config.toml
n_layer = 16
d_model = 160
d_mlp = 640
qk_norm = false
doc_mask = false
MLP neurons of a small language model. Each row is named by its layer, matrix (gate and up: input weights) and neuron, and shows model dimensions 0-159. Each number is 128 + 24 x the weight over its row's rms, rounded and kept within 0 to 255. Numbers have three digits each. A neuron's up and down rows have the sign that makes its largest values positive.
After each neuron's rows, "fires in" lists the words (lower case) most often at its 100 highest values on Wikipedia text that the model never trained on.

L13.gate511:115087130176183110172123145117129146145159086138128121124119179159061101124094153121129142136161159148130127107140116091111102100110105121117097127111113145135107125083163164150159126133169103134107102116132116102095108163137094116148175126089141107098115145133136139120127130147144090134118145123140155110163099132148139160133175095114153157154168135110104143141135126129155149163149141112095072171156117119094122148153117142164146149118091121127109155156118130122114115150086120
L13.up511:146155111147110121116113132125131172119174116086103125158143165133147115088165099142138110119131103128105095149141122134191142157147132097096139118180117144138164108131170105091083127134085175160160121139162154125161106164168138142120159156124136133121129116134153156109135106144083105145073114158182141113123157119078114144128124112167103142154134130125105165143096113167127101128121157126135117169164138116161116127184141094124103140138134126132132133130131149117143099106114147
fires in: "a"

L9.gate501:120122156172122144153107094192152161145142106159133135113132156106118138141126145139098107131151091146110156130108096139121150132122109149118116157096150136107129123164102143145133124082124113165132146121065172130132120128193130123150183157133088111130123172099149176082172105160137109147127135105105131095111120191159105176101102126083135122101105159128150137146143156105146109111161133173137132132128126146145102140133157128145122165128104132117135108159134136114164111113129127
L9.up501:116109148080124102140142138089079113154139139150111125087121145121106147148146106146116166109125180131108107116104124104169143094112091150112100099119109134113131126172160144146115116143179108138134178124142106097146174136127130168123141168145115121128108162111068135113080130136109154124162112119124084095093094113119157136099120143103122127107108128116170085133086118122117113168113125112121116138123164107154125129142161130158112110134113105080103121113113118160158146129189091
fires in: "a", "0", "early", "her", "his", "an"

L5.gate37:092142143146121160120108090119174174157164102123126126114132144125108104131122144156144110137135158159141117123158103138117134116132167085183167158113147142090119118141134139111117133077133132117118123136120183102102100132119141137134125152116138120119121152146139146136115141105138143163133149141087110105097120152121126122112114151134107120125114140154119130120092171111099090183157107102144178116078113164095188108157118122059096111125160123109088103142111136188129122138172128
L5.up37:140123119105121205131114147138121104114148118094151135106118115157090120118104135162147146150154151140132138134146100144109115140139151133171166118105109150120136110147153154112107142109086156079139112154109132129121167168115130118118094174083100099148136115200126141130092152124151105098143147086117112154116111166140089131121129172113150153126089149155105109128111151157136115118114163114146151117063123150128161095133145091154096109136130162134103126124127149182154142146154137
fires in: "of", "after", "home", "on", "in"

L7.gate426:135126090148143141138100101137164162105155121117123139090181120090079124117096115135121148112136104142108086134169108145126147176126148148144122108161150116142147154120123135108081151175147131111114113171137117128136124117104129165144150118086134123123135170149124138152122106129114125121150173130171164128148113076151084126089157068149134162182096167135148112066106114110164125106102124127096116093140118138146165124097127105157120110130135135132124106099152107141134161142117125
L7.up426:122140111157163140146130118125134130133120097162147151145159123146181124115149121131119095108144117113079169078123151105124138161144153117076156092132152123142122134139161146094146107126136120117114116145156111139172117072101133159145162125139116105116121108113166131085152104154112152165094098135153114126122134161106112121135088165097108131142094147109164111129121130133135141122076116126154108136123166185117148065121165110100120095094126101158160091127161135134084091113129115
fires in: "on", "over", "into", "in", "under", "to"

L12.gate439:160143083139136150118102095106173151161111158115093148144119111092142129146127133115182146125155117142117111114199098127119143162090172108128119074142134138151087158089117132113145166129080090094148110151119149126166106113127104166105124111096128129084090126125153118175152117146105157092115121106125130088108128164086161126126148145134115131151104124157132118142131103125106134115103121128129119152118115136059167090145135157143136119142083141131121144095139106118135136124132158
L12.up439:171148113098079137125141139180117094140118152146115102140139100118133106135152163109162096072143128086140129140107076137138131142129143105109124109097157086137125110108108134151154144128132116100118147100106095165131100149107126112109123104107149143131158153141153116128112104131127103112150108134147105154145165115121087087118117172121159060101105191177144160146109127120143102151094126134117118130113148144103150146118171105121119113161143145095121119105159149185165144159140136
fires in: "in", "of", "by", "january"

L7.gate106:140086156141121140147133133127106151144125143112113135124141145113118191119115162126136155150133120136155098111139127094131161112055143154136140109124146156077154117102099059111135129129134152162169131135129133133143147106090146112144141131128082120151136109129116105141106156135100126124107101112179107170141130075118150149156135120125146122141117152141096137121140127087145157155132136174101109140183181108122088088112136170140094139127114160132125125117110111081114064138118095
L7.up106:117133098118091154143138153175139113134112140129155118144112155121154149117118105137142082113113118101117097086106145119156123173133141116128161117124116114068101104103071132135143102075081116124101131117132159114125150137131140119111129147139119146086114101106114089124129123137140154167123128119143111137101151122125114110078146178165088132131116105143090122090070128119159156090108183195162115127107146147145124143122112148085125146107158136134095137139161157088117115159137132
fires in: "by", "of", "is", "period", "april", "hankey"

L4.gate435:168130149127128148120129086174095132130162072168176058125116152135076125122158102140140111165142154134123092150141135116116100150122131163194164150129170143109139129130132130118135130160116123078126143133146136115136133139116139120129114150127082166148157099131122150125128141123121123135090136135143145135131087127144129126118081159159154133100150105127100137104104137096147152147106167138106157128147123105160081158094107110129129136187106150107127139106118159118178123091165121
L4.up435:132154114122115107155104160122095125106122093125093137145140104130112168164105102123161112085143141098109137137146156136088134120128128165147084153123137133119145137131169165119146172143113142090133105105138102107083079178088144160136121128128107151093098174127133165120086134154140125149159146143119112097139103129187137123134111106121125154143116139131116139096084090124146116132085065104112096150137129193117104118166145119133114107116129119158099104143113156148106128131162099
fires in: "after", "to", "of"

L8.gate364:149155082108140152136073113145147144103111111124135097144170119131145150078188121085122128191132083138140132116142147161135144106146168107121136126120082123141182132119098169091154113160110127110172127143095110162117130147146082126125092136136163141129108124096112133154131127114090088107120100121144153119119121142083138136105125119119121104088128139129120115134159132112141143099091134130117090161078099141120124129112124138145176149132130161063102137138135120149121146150114087
L8.up364:116137098148112144146114110122124104145116113120163135100124125097171124095132180146166156099123130141131153162137152141159153155122118100111168129139139068135139147157112141193123133143138127131159106123149121132140122114110125131165142149136144132149118099133095126152143134132120157171088120092145143071090165167088125164150123111154124163165144078092132096133101137149123122109094108164155107159108133163118134103120140084152161129118169099131125133134072117148069117114133147
fires in: "for", "under", "within"

L4.gate87:157171143117102128111112117135126123148133125128128111140099149136099114101213154138147115138114136146148134126111127154121121156152122128092132120139161107122096114157089140109151156087124107103107153141191163077131080128133163152144148116137123137149135113127137118129152084155112081168115138088152132125120123096132090137108114118182138112099133125114144096132159096105167140138086143142161125102121140108125123131102092186109166117132145147106127117104139145143198148137087159
L4.up87:159141104116149140156132163123124096124146128133181140118103111161132141125150162109186120099137089097062152103138125125146130138118153109142117154137171093127098132127101123132127131123155104108129167107173160110157117180111118155123083142119107117143173160127131132139135118123156113132151171103117169087091108121153129168156118115118149102110163160151130142118154113139154128124147121127152139132093118077047133126102140155107156149105147133109095114145177141141152148145109123
fires in: "january", "april", "october", "year", "day"

L7.gate572:151129145099165153132104145127133088152126105142109137116069154150106127089132173113084110138106091124090153139141103149126110117091133088163108153079126099124136182121143144175133085154144127115162123117179153172167144147128142134118128115136154162167113129088127139160165120113116135143144155148127107130137102119135113152141103121093112143119141128141145118116140162132188124102143114146125168122100153143111120134095124107114142149132110158102121149148170197159119131154149165
L7.up572:127114131162091143097107126108104111133155110105145157108153093135106135133159135122106114156150114138105166143125112171159174117148136103137112073132129149121112102128109063106132180188091146131139120114129107130091161125135110098150152157109123102131087160145135126152155134150139115126108128141111122159128125124140118119128140131096168137136141158188164125124080100160145131152137138102135097121104147162121080106122132112150106078117126144153112047120147127164124149104166121
fires in: "he", "been", "also", "was", "participated"

L8.gate373:095111117125119136134068139146123121121161120139152047129115149104123119109151114150107172131116148109172155130143112123111148114065161131113160129143106159141123108110102129082133118182109127126106135153180152103093144140131113128100098143101099090139121102167126118182125149145109111099146141171085141122099135114183107098109138133132087119134117144164112125121138119189123097100144097116144146144163169128151137157143146137111109132127116121109129127154167134130143121117167150
L8.up373:144126136116141088138139160149092178148106157138123094154093136092139095151100107184094113138111160108119152128136134140175140134178123128137135136109140170086104089150136169091115126086113163087150126167162142138136147136124146153105108160150088132122123140143136125103139092098122161165144122133131139115115162097139140123131116125124129149169116144137183083115129136133163075121153125083145101098148127132121108113101131141113142147101102104121151109165118087133147140150176096
fires in: "of", "by", "the", "into", "career"

L13.gate60:160161121126101166138147154116098119111104081113126116122139129116135159124145150142154159130134141092110093130118125158155116164140122126147116118112130158097149195173128129109112124190114159108061155086122098085158102136131119111156126120125173135157107080136086138141151112131128114079128151154107164122135106156118122106120120126138108146075126165102091111147111093142149114127161144123134109121092116136113082129174136126139172114149136089108173135108131116112129152127135162
L13.up60:120123093087133148164114054154119137137147150118150127131132130102128135107160117172129108102116078113115128119101143108126089113153149146127151162109086118139139124118100131125148105142112132096097168114103114122182126089147128118110154090155149158082131107127124131124162115144093129124150129151104139121123101148147148142123161149134153117108176146136166113150191166086145115124118134142108096096095145142139137143092156156097156157128140127099170174134138075084158136136147134
fires in: "would", "will", "not", "to", "can"

L7.gate118:094095150180145129136111111100081145143146146137135145149122110166118126157119129174152103125133154153122133104148150156127118163132119103135128099131146121137092108129102135108110148150095164137085151116134172144117180184110115125107114140151142117120112151137135129160111101144127119182104166161119072135129117144158125132069123141137136118061159120130166084099112131072104165138113126153146105090124132114138129121117125088103123133140110082070121133107114121135128162160114123
L7.up118:112076096138083157149101167097146096128133138143149101110147165120116122130127142104153146148170150154121151116131148131129091130134102168088076099150121154155142113158154131150140091112100108099109159127113154145093128161149121157121184122133154092143134140126097142139123185153132104131103114091129106144123104094129132149115165151103126084156118142105124110087148113117150132120135169101138102119093121140162167156108156124129140090109164110078129123092120097106132163141153101
fires in: "to", "over", "on", "of", "in"

L4.gate384:122106128147114127160126130154172116130140179145135139141158070110126158108158181085113080100120083119114127137117145117159122133117091121110166112136139128105165168153162098086128075119137119060136127129118122152151132095176158136078103108178126087139105115128125121149108106151106102107160162156138147151124121118125139121132166157100133139158142123126143138127133139152120109143114163114109124122073107121142110133124118159111142137145103131146116166136172104172147142091144148
L4.up384:110111104090121108156095121098160133160156100124107129132176126138161111106140140129152142153091110110161105135080153104092109096141108183148126133130117128112143127109143121112121110118123115105115113125092086115140141112100163166140118106163120126125093140126099111097157079108095133146126182175119127131132107158158165106151137120109117167113180157126095111108156129150124106159119135131163128115127131140170146105140073156150164113131112168128129126099178151148096105112131181
fires in: "not", "already", "t"

L4.gate124:135131114124125135131117109096135130110119117073154127110142095161124107104114177176145136144108141085171088130151112143108104136152174127118125179164114157123180145139138106145130140173131102134117153171087080096166122153118128147124116121124084095112143162161124125160183142127128112148123139104139133094135098145142134122148151076144127150126149133082115141164118131137124164119120119159104107178084158095103126129156138120119156143107146131110136075101105089133134140097118134
L4.up124:149119109152135117179182157132154123147111154138113134142113170098143134113167147138126149097173147138092096108113098120154139106119119141148086127102111122173131090139145130078070104090102136140150121102147200150142114095123138132118124115096126131148122105073118142165144123095115155178122136075136115123116117149104144129165159120163111158087125138133144134156136087126120133132148166072088101122138131145107143131134155122119105140125127142108085124155089135125108147109144125
fires in: "an", "there", "the", "they", "result"

L7.gate555:161146145166114169121125119137120189152134146103119104111163148088122109152129110144124128171123149144122106171130155114173084158121162131078126183108115114132098152113120097129113132108153165120111118140058106132087112158132176156078087135148174100099158089111147142150109099113097107140091130122109163102087110119130140127120146134162132128145174130120116120118110128119130106164113157174126108108121121153128148122105094124090119136127144114111144100124107103142132113139110110
L7.up555:168110155163104141142088109165085161094125114137143141149119184136105127142135108149144149112145076153149117145133135106162118130163101119126130083105094114110117134156158114083107110108118154155120142142119109147112170145142147126134149147090115112131108169137119110138182115119078107107123140139132128096130124135063103144112145148104125133137140149146116154133111124173115097115098142128102085126119136155179146115125120160132136150144160133127078096111180146082114076121157101
fires in: "a", "p", "was", "are", "is", "some"

L7.gate281:166140159138122139100148120139155126118100145109127123098134127134082097119155144107096160123144114166112077177159188123111110081136106142149122109128155110104119133090102148128135074125169150104122190124133144144179128144105173098116110110121147135138157126152150108113125097077142108178128147158110122116114099158125074136134108138149087121156136131161106113111148126135095120149136111165138118091124132112125149140149090142140176161122131144105128117146183133163136142136129145
L7.up281:170135136153155094126095154144156113130117176099126153096125170098113120157142119152136138090105120131119158140154129110160117076104106141103117086160159129144115100089104146143124116137158117128126181147067094121115116121116134105085133138114136105085131139108138111149147104116133135150092110120115109097131149133122105120148099114114126126110125179147154141184105133071155147117095118143150122138098116137117153128116152139121121187134116085104050095137129125153152112167124135
fires in: "the", "both", "many"

L5.gate566:132144122131092137092164149126115096143113087141115152121124068128132074155162106161123114123069158141151121144110121116084119193113139112153163131128160143133137157118117090062120126100117107148106137136153164142148126095122116131121125098093146132162130113109070083158139112105128158119083166149151128125127146168134151146103120113121103113102146153176138169089150111099140142144145148121119161129145132115111110145128114128151131168110146148162156106098111135158116141124130168
L5.up566:059154113101119150081142111131115110101102085095145137136099118140150092140127092065099149119119135142146109143121087108092148135103133100156112104151119121142114123109127131128089128121112116148147156106141140078140171085100079144129124151132123101120124132141109130124093135132117111110148140112170129084113160145114144132122118129122094109116145154110150125154107094142156137164185123091123116187160158146138087131091099144118122098110090159125155089094140099114106128123092119
fires in: "by", "as", "with", "feat"

L4.gate209:099106083160082141129140127135086143126121139115113145080140145095155173110120173112118123155092067152130099107139149151179122129154133107155117158113133107119131114145148132112152112134162164087137176141109130134124143127108149160143090124112132103134119095125126120154125123140133119115122128128108138106149108127104137150127135132130111128147157152132129101129124133172077122167118105129135129154078094094145174149175123102186123120093095135124124150115092134191120144111191164
L4.up209:100113124150169095171092153129130143122110165115105132102136127164114102127179109085097110156124133108127124130125105134131138159102099117099127157130116139112143129166131101086133182078106184109146120131082153147116098136124154190131144090143161127140146138128142151113149148134113156132169140123146157153149099149102114125177103129117117145119157089077131129125177125090086115109128110131089113160090126136139098157126083143160133153133143128121088121151102110164120109135121124
fires in: "also", "not", "sometimes", "often"

L7.gate240:123160115095151102115123165167108084156180148129140097109079133131163110132104139111135141137114135135106147153136112172133127144137095104145099071128147166135122161161121082124107082168086120105124158092086135127142128138146131146160128083117135143180154114140127101159158133112131156108130124170138125179147096140136143105104132155165097184140122169111146142160192141129146094164152122126129142138098126104104163112138115116136086126117138125124141119141157134131126150131121130
L7.up240:149100123136131120126157147082115104151151115100124149100110102102144124157142127094177140114118108128148131164125112115101142129110087139196123117072125147151157115161103131092136109156101108089125144116116120119089125112182124130148170151139161123083108113168130139120120098086133142144100191188118112131114062144138160093156162123148139131128130146153099122127127111137103086140103117139152105124108118111114149169127126157122108107129126108110119111169128095169110125094125135
fires in: "to", "would", "can", "t", "could"

L13.gate613:114120173163100128134109073138105158108108079140145152139136124135115149135092117124123096125144116126121114119159144116122135104143096125141150152163170133144112122114131138086107147143097114170133150163138111099167152101124107122140163100118117111118144207117132115103109134125101156122104156092116111144131159159176127126129125165135087133103159117141159155100142123133110113101117097134154126113179111124117143148096080171117154178174129103113120112086125122143163127194142106
L13.up613:110129147124123101108115122124105135155182122179110100100136143132132154039150123151137114103098180088140129114121133149134123139113115132150165121125122116093110123125096136122135138127139126150140081153127154151154146152096113114128129183105159077142127179091113113180146140138129123132157153182146109112117115141126145146148145129118102050149152141126128147111174118158161123122168148159145111121152144121147130130126151140116138139134171136139157128066159126147158143099119123
fires in: "their", "two", "his", "her", "early", "three"

L6.gate306:159108140120135111107144148136100106140145135151101156099116132122116163135136131111117143127103053101144137132126108125146129163165159077159072123119134152095156125173157102129103117155087132135127110148118122096154093093098121120097130112122146111166143092101126109102121130146152103186143126132103132138128148117115178114108141127134155125127154194135136101115163114113135105163160172125161144137074159122177112139138122148110118160099163077139114148132143134128109162163114142
L6.up306:118132121139126135167089137159109113148155157156171109102164094107149095119169151124162126121107117124157135146152130147155161177130131141139119114168131139115160089154124109158105108127138141114091145125124147143126113149131131159135126133107129129169132125130109127128218086147144141106143128151116105133108150129150126138128133147135107133121132101124143154139102061126127128199104103175117082135146153153123138144130129164080097098090136135073145114103116094154144085137096106
fires in: "to", "not", "t", "i"

L9.gate362:146158174170166115132102137125164145154137134127130135113089112127107141115112125139142140131129137125126124134099138076152075185090136151102110177130146078112115116123096149177138147132139115148164102108131111130127070131103129127070159133115138108133138113131166114157135113157099088173122144148148152095103158090126120139110120135152080118127145103128136125122109157113112111130112182140128167129093109152157115150107168133108102119153100114108066119102142135139152145119080116
L9.up362:129152144112132165121131115153172138141153135069150157142108091086106131126140131121122085123149132121109113120093150165126103164133116139200143156112150124122130141152111096090119131178118136123122124150141121142118123141106141173156144089148126130131109120157091069109101148151149144136158117065141112131175098093145147154134124154133120131150147134108144117138127160188122103125147092142173133075095082121123106159127126120126162141149131145163119104125103097134140146168092138
fires in: "may", "october", "march", "july", "april"

L8.gate607:126140145100125099105113098116147129127151180082140090147124179131151154122107164146124161144158154119167103134134118123160172113104106136179152130125138111138120086091147135138094107122147146108140167131124126158146140127085175174103123108156129146116139118121122118170095141105133120115156094127125058106170165099139162101136135130096086088151111138123099114149137134166098098162134109102119153119121151135129122116120090175106116145129164133133132152091146148129088150146141108
L8.up607:105138117114177102105127138128131163114127120089116102157156085112123172103126080146079171123179150093118150176149162143152126134104135106128124119137129147110112111150106111129146096130098119140146173140141189160115086145124173142131148093099157109143150102160135109136119111121132112146119127100112123121147163174147128143118149164137120115128116129117131109102133140128104150101150129160116114128146146134109167089132115057134140163162122147142115144144115112076111121104170069
fires in: "of", "other", "all", "the"

L12.gate473:122121120132163125148155114126108096111149092151141134098149203124137116132165133126148160137133150101143138136160145131113102130106159127101149126102156123121123136178092151134147147155151104173121137108080113135116102113132105097142107154129089070153100151165134158151101130117134095126107157076153108135069123112190125122131147118130110121207138154133119109129175131134097147146149157175171091135159161127143110144112136114152094114115123120115120115142135145118122160133141135
L12.up473:153132126111147070134181114174139138124128124123116145141127154144155114126125148109121095163133146119121138115146096155146157161112150131133151143098113122131146157079117101105131158134131114082105141108094117070146085115136169153088102149123131131158110139147107157136108102120102133149135151144152102103107113144159153102191117087102084128152172129142135118171123136128093150152188157155169119115110161140154164151115123131137145115141149092131115147129147117193140134140098117
fires in: "the", "main", "an"

L8.gate219:118135102147107148134120139118091098099132161109135101095114182159132105120129133139134107146123124113129087096140116139159093139147104117137124132103132149185108144141139082163125142119166087114122105127108094140138163170109116158116100097130088105167150123148159151148131101128128049126134124116115162090161118109141098182092147101144133129141121133130151129158097120110117108115119097158143095107144142080155151135091117123155129098107103138123155141149111167133148152136125055
L8.up219:123084160118134079136116126162144103117118146099151110114140143085133103172096135109082106144118095144124118111137120124128116134112108134103154182147141109125151126155186117131127128100159159108161099106112164088135135169110153093114101128116098090150094144112106141106149176096103116146111129085133152127135146108099149117086121139140114129135152073131115184113082127143117092111162161103141137148104112172131141125132134125161134147139180114105091120133137166154106111122163145
fires in: "a", "an"

L4.gate74:100147141140109118144172139124152095138127134127107114132131139166123154155098103165131125083107129169116117124131098110144145160102177126155158131133122145122113116127135144103143149196098150098148139134138143145125090099132097120140120128142098128082126168115100146142127150132144095134121097127123138151150179124109144146104124122088140134123113120112155167096117155119138158129176081118099096141193144123169090128140154136192077146134153093112166112157137131140109129092104080
L4.up74:123126134090114152114190123073138102136168099123102119113109117110152128138123134145088147134132115148149125129146127120154142088102179134106142118151139143110155127131071137110136139067177118125135115075109149122136164111119140115169155127127129091161142099071129114126126099109119107151080095134171078158132120134129154135133152119160070111114126122160110147152126117148109144137171177166140130084144115120114111124165101127123128159137143091085111135119127163134161111123123136
fires in: "by", "of", "gf", "apps"

L13.gate430:163157113178154136104120148156167147104120151134129137136158126125135098122148140176157134151092125131135136158153166149128105103114124126149134128083133134108136164133156109157152148137148153093151085142128120129128112117113163116166129178111140127138089117103124075138105126106145129119122086120088120131155139115127111160141138137132101124152145137097195161130100170144126165125138099141138176144111122129128080119118121116173142093156091185132138154112154206149159122129127112
L13.up430:099149163163110139155107139148188145126108143116095176160137107125122097118164108158149113134121127135132138175194159137134105103132133085130115126131146113090139147097133134120142144145150126118179086099112112112139112157170118097142106158128079116151187122097133103122113122112133127135097140138128103111127169140076098172176141148152104114135115135147134117098110135155123120183091107148119131141106127147136111134128131164122179111112104170118095151132162163166136125138127121
fires in: "he", "is", "was", "has", "she"

L5.gate242:128170103152139136103139111115166134150125134121144143089147157112111131132101117106133123114083115115129098148116101125159122141138148139153086101145112151141113115096128129108139143146115083109116096082141118137159163176135098182092113079138123135155115070132145140151135164092120147159117108172132166147111081103098091083104147123133152131135118146155134113129146123085113103142123147140119141141112126130107112167145126095106101052134133070142123091108122153109172155151113126
L5.up242:100128126170150110134147141160149112135112151112136114183181107113169133125137135126106117122141098131099164166133118116080139105149117109133115151114129085141134106128111092107118106137148107149129173128124141100166116115108090064141088071156095123126104146146151134096184073157140141128137097127163080133130149126142121152121087136151132113110081141086162101123121129143108123119157140117120106146144151082088106138118119144122115131145163175164121106134115129113115094144166134
fires in: "most", "more", "well", "much", "high", "highly"

L8.gate197:149128115159100128119120109135060097081135102126164114157136170128084101098122118155169118102146099177131128089157161110119096118130098171186131128124162142103126092143151114133133111146122114111167164131115112143152145160102105106114139172112125137118101166103141125133131105154162076130117156154129156120112110122120106155072156122137129147139130161127129080139128124148168102094134151084098097096096151163144122151121150110123137133132130118129125120105183145109152142117124116
L8.up197:135175158112137147143137114125060089167138157144101146139138094156108140161095137144122138090153132119119129132119159175133140148123144132159131137143130108147132076166134110169072127111125134128119111119113106114117122132146106090131144114117104083150090171149122195140164173143126121104147143108125169128079112144157108163096135144136121139091100155136120095146152132080171106159138138124095127160127137131078103175122137100114101133092140102148123139124124114114138158141123114
fires in: "of", "to", "in", "resulting", "causing", "for"

L12.gate132:121159099156129115164160078112155096127150128147146135095169105157114113126083129150101142107118126146125126130141123146166135138133150124117131106145115153120162131079130102157154132154165107117102145096099130137153102122139132133142128088170161090125107146102153156093130155121083111112135092150089105141105150151112062129156101120103126124139105140112135137141129063100134145109138166085078165100145100136127146131180145109140131090112158172115136121091112140111144141123149165
L12.up132:096110120130148149131179144142143129122126189162121099129162148129078106192155149106154121198120106089186118100140122126139086093129155100132113126123110134130085138103126096105152136159140116080163104132139120137140119108130143130107140140161114107081130129145164104116125126110145134138118143131097083126135125103127115176162100106128122076089140112139111130087150120117086145118148125160113122179138104125119133122178165136112097133112137147131130079123133127108106134097123114
fires in: "more", "most", "very", "less"

L8.gate236:151111160119139140159125106122162104146149140132113114122160132103148151103132118127153139096178091075160114085132130121135135102127132143159124134157140137113138160123137097136129142173136153084159069157139152146120135116153113195124061126092149074121137109131142094148139123140143111101172122136165133131106120141122149114137087154105130132105136130082106094098138097148147116106146112122142158124104089111132107172132161115159123173140170155103134144123141175127109148100118163
L8.up236:137174133125101160110121095113125161128110088123136121126121123138125100160123133116147135196099123136120196103123103125150144142181105122104146110157146121148108149082087065107167087095100151107164136109136105104164102123127108126149113129138115126113157137107131128177132083137109098132123152164130122096162166107152104114156168111134115113104153126156126125134128139165128145121174129142148099148107139160122138138084127139145083117151148123118130123142143110174140091144158173
fires in: "and", "then", "later", "also", "often"

L9.gate392:138184124107101139166100166149088122083130125129085094109100135143153148119152154107147149132118146103104155136111130131099134144165104157115102124128118111150181161151139121132108125123117198120098109153126121094129114114106107110161121095116147140099101110089097133156115141117078116099173128155110131102061162139146087103117144101089091135166116119128114122113157121137097136155166123137141119141117134103130139093144175154130144129115123125133115135143105076153154096100143104
L9.up392:087151105129133130180110151127094129120118079162161126147125124141149140131112124108146121158085092119117123094094111143149085121138135128146151111136132169131088141108149079106137090127154115109106137114098129111150153101088139175113110148073141129147085126103175116127155064103106140118095114142164114143148130092128140169109141115105122110106106124092161104176157133138129145118171122116108101151128153148164086129073094151125118139127158104137155130124145113128115119162108148
fires in: "to", "not", "a", "the", "would"

L12.gate166:114111093146122093142152133126163147109121098121148101114112126126153112102149157135093123117095070131144115073159126120173134119097144155108096124068188144085151133108115095130109129150115124102173118148157120098131122088059151119119138139127119120143139086121133095157137113118129147092157140135133151094124114120136121101106081134146142174117180134138132109141100151145146144141124118119172149150091158148124099163093141094144128117149081114119127158134151140104158112094123142
L12.up166:091117124144153120122160143094160114128072188155144121119170146092160131109113098137093127140104111157162134129110097122129117126139154122122148116163151147122117141129094126083157112109134145118132135056091168159121119123106142129155142134149138095129138134108134124178103115123136094114135131138149148116117152113140142130160142120086146114108150119111128121147172107070142132156114095131173109131128123108143116113119178086167121153110171180082126095135161098121076138137150150
fires in: "has", "also", "have"

L9.gate378:099155167104127104106152129133116093121143142165135129109112186166098136116164163105147179163125125133110097152118108108145113116121127154079114115161116130100140159093090134178175063121133124101127099093121159087168091106165115143115156086110127144124137119127115134115134110133145139170099123117116115118151145140139098142132113116119093140156176114151131099181131109116153142111143136181111166123104103115151141123130157097114117129154106129148126134087121132125120170101125092
L9.up378:139139111162145091066134142092128150141136167130132135104142144108111154149079109129109130128139127147117099100120134184164113116130112135115106111114166135085094168118118136137160150093108115145157155089144075167130149134132090144134130114130150142078124107068115104136160119120141114115152114119163084110127165127202067135148091115131131112161194134131132109100145135159127119138113129134115131121112144153107109092111113128102108133114141125129134107087158128140134126087103128
fires in: "most", "many", "more", "two", "both", "few"

L13.gate379:097111113081122144128130097137127135191155086157150101097122127107115132113138146126131100119113079127108142078090135116138134135117097166136127111128093143103163140151146113071121071158140168088138174152107117115153109105164154150112143129121165130114098126107089094160118143133099103147108168175135145145143139138129152111117085099128080142128186127109119126120122112131137094166139125135124125082082139128135115119101142097148137104130157113121123092138139081116144124094138147
L13.up379:144149134074124122132175122142133123200147080100148137098138104102153095134131140117156113169126108101096148115067118091162092154124114139124106110134100154145120118127149162125137127150115148092135148157126117117117106116143136150108119106118195120124114116104089089169096150105147101142180129137129155158131138150149208127112140129102158084132138109105120124129139110120159109149123176097127142117126144105164119169133120119142126114095165095143140112127154120167140120129137115
fires in: "to", "would", "not", "and"

L9.gate334:125132155158100128154093121123118137117162158119122113120131120115125161176151153134137121115153179130138136111121163143197126117106130107105116164114116153144154138094090137121172132155142136188121134151119097164098167156144121153135060178146140118131116160128173105110139171131118126150119133121141142127102108144077120154110118117120157162094142111115122070164072119101123136099131133107172103149105123170123133118119133095146108124138135144119125164132160144135111138073146120
L9.up334:105115117165120139130107115141150139154070118094169166128099128093122138124090119124157079134123116116146172138159115097134141128118128070184086129147162132132156131156107142131105124165095112151169114113120119098135109178127131139139122101142101163130148160107090109128153129117098134126138128138140117136135120171160137159152156156163140127106114102117174134160108112113104137111137110131135148172126132110096083115096163133205122061139136139092119099115150126123124119107137112
fires in: "after", "to", "has", "was", "for"

L13.gate113:138136120153149096167143094128176097141099153147113140132109155081121120107079142093143129124106078087178132154118113101114142119112119119156101133089140147100142155124133088139099155145119097091154123145103126112123132112136121147146146136109139144098105086157128128181106121120112115105121122116078115116111140096129096137143108126102115116123118137115157125129144169115172155114130090153185131114111136136104095176108181104146109124140072146155151141139166118086130153106157170
L13.up113:142136137150153091148136132116151102117149117114141136150137119071098057119123141145113097151093056092161095147146135132154140121143130150130099158094119143136164121151141079098116126134105128132147116095063102141124134131103152111139132139088162130121153085124122110164096101144136112092098105127117123105150155148121116141150088115121110149078184152142168133116127155123107171155111133116170122126106134170147117159115142150117128128102114175169126123120157155109119141126124147
fires in: "has", "have", "had", "also", "since"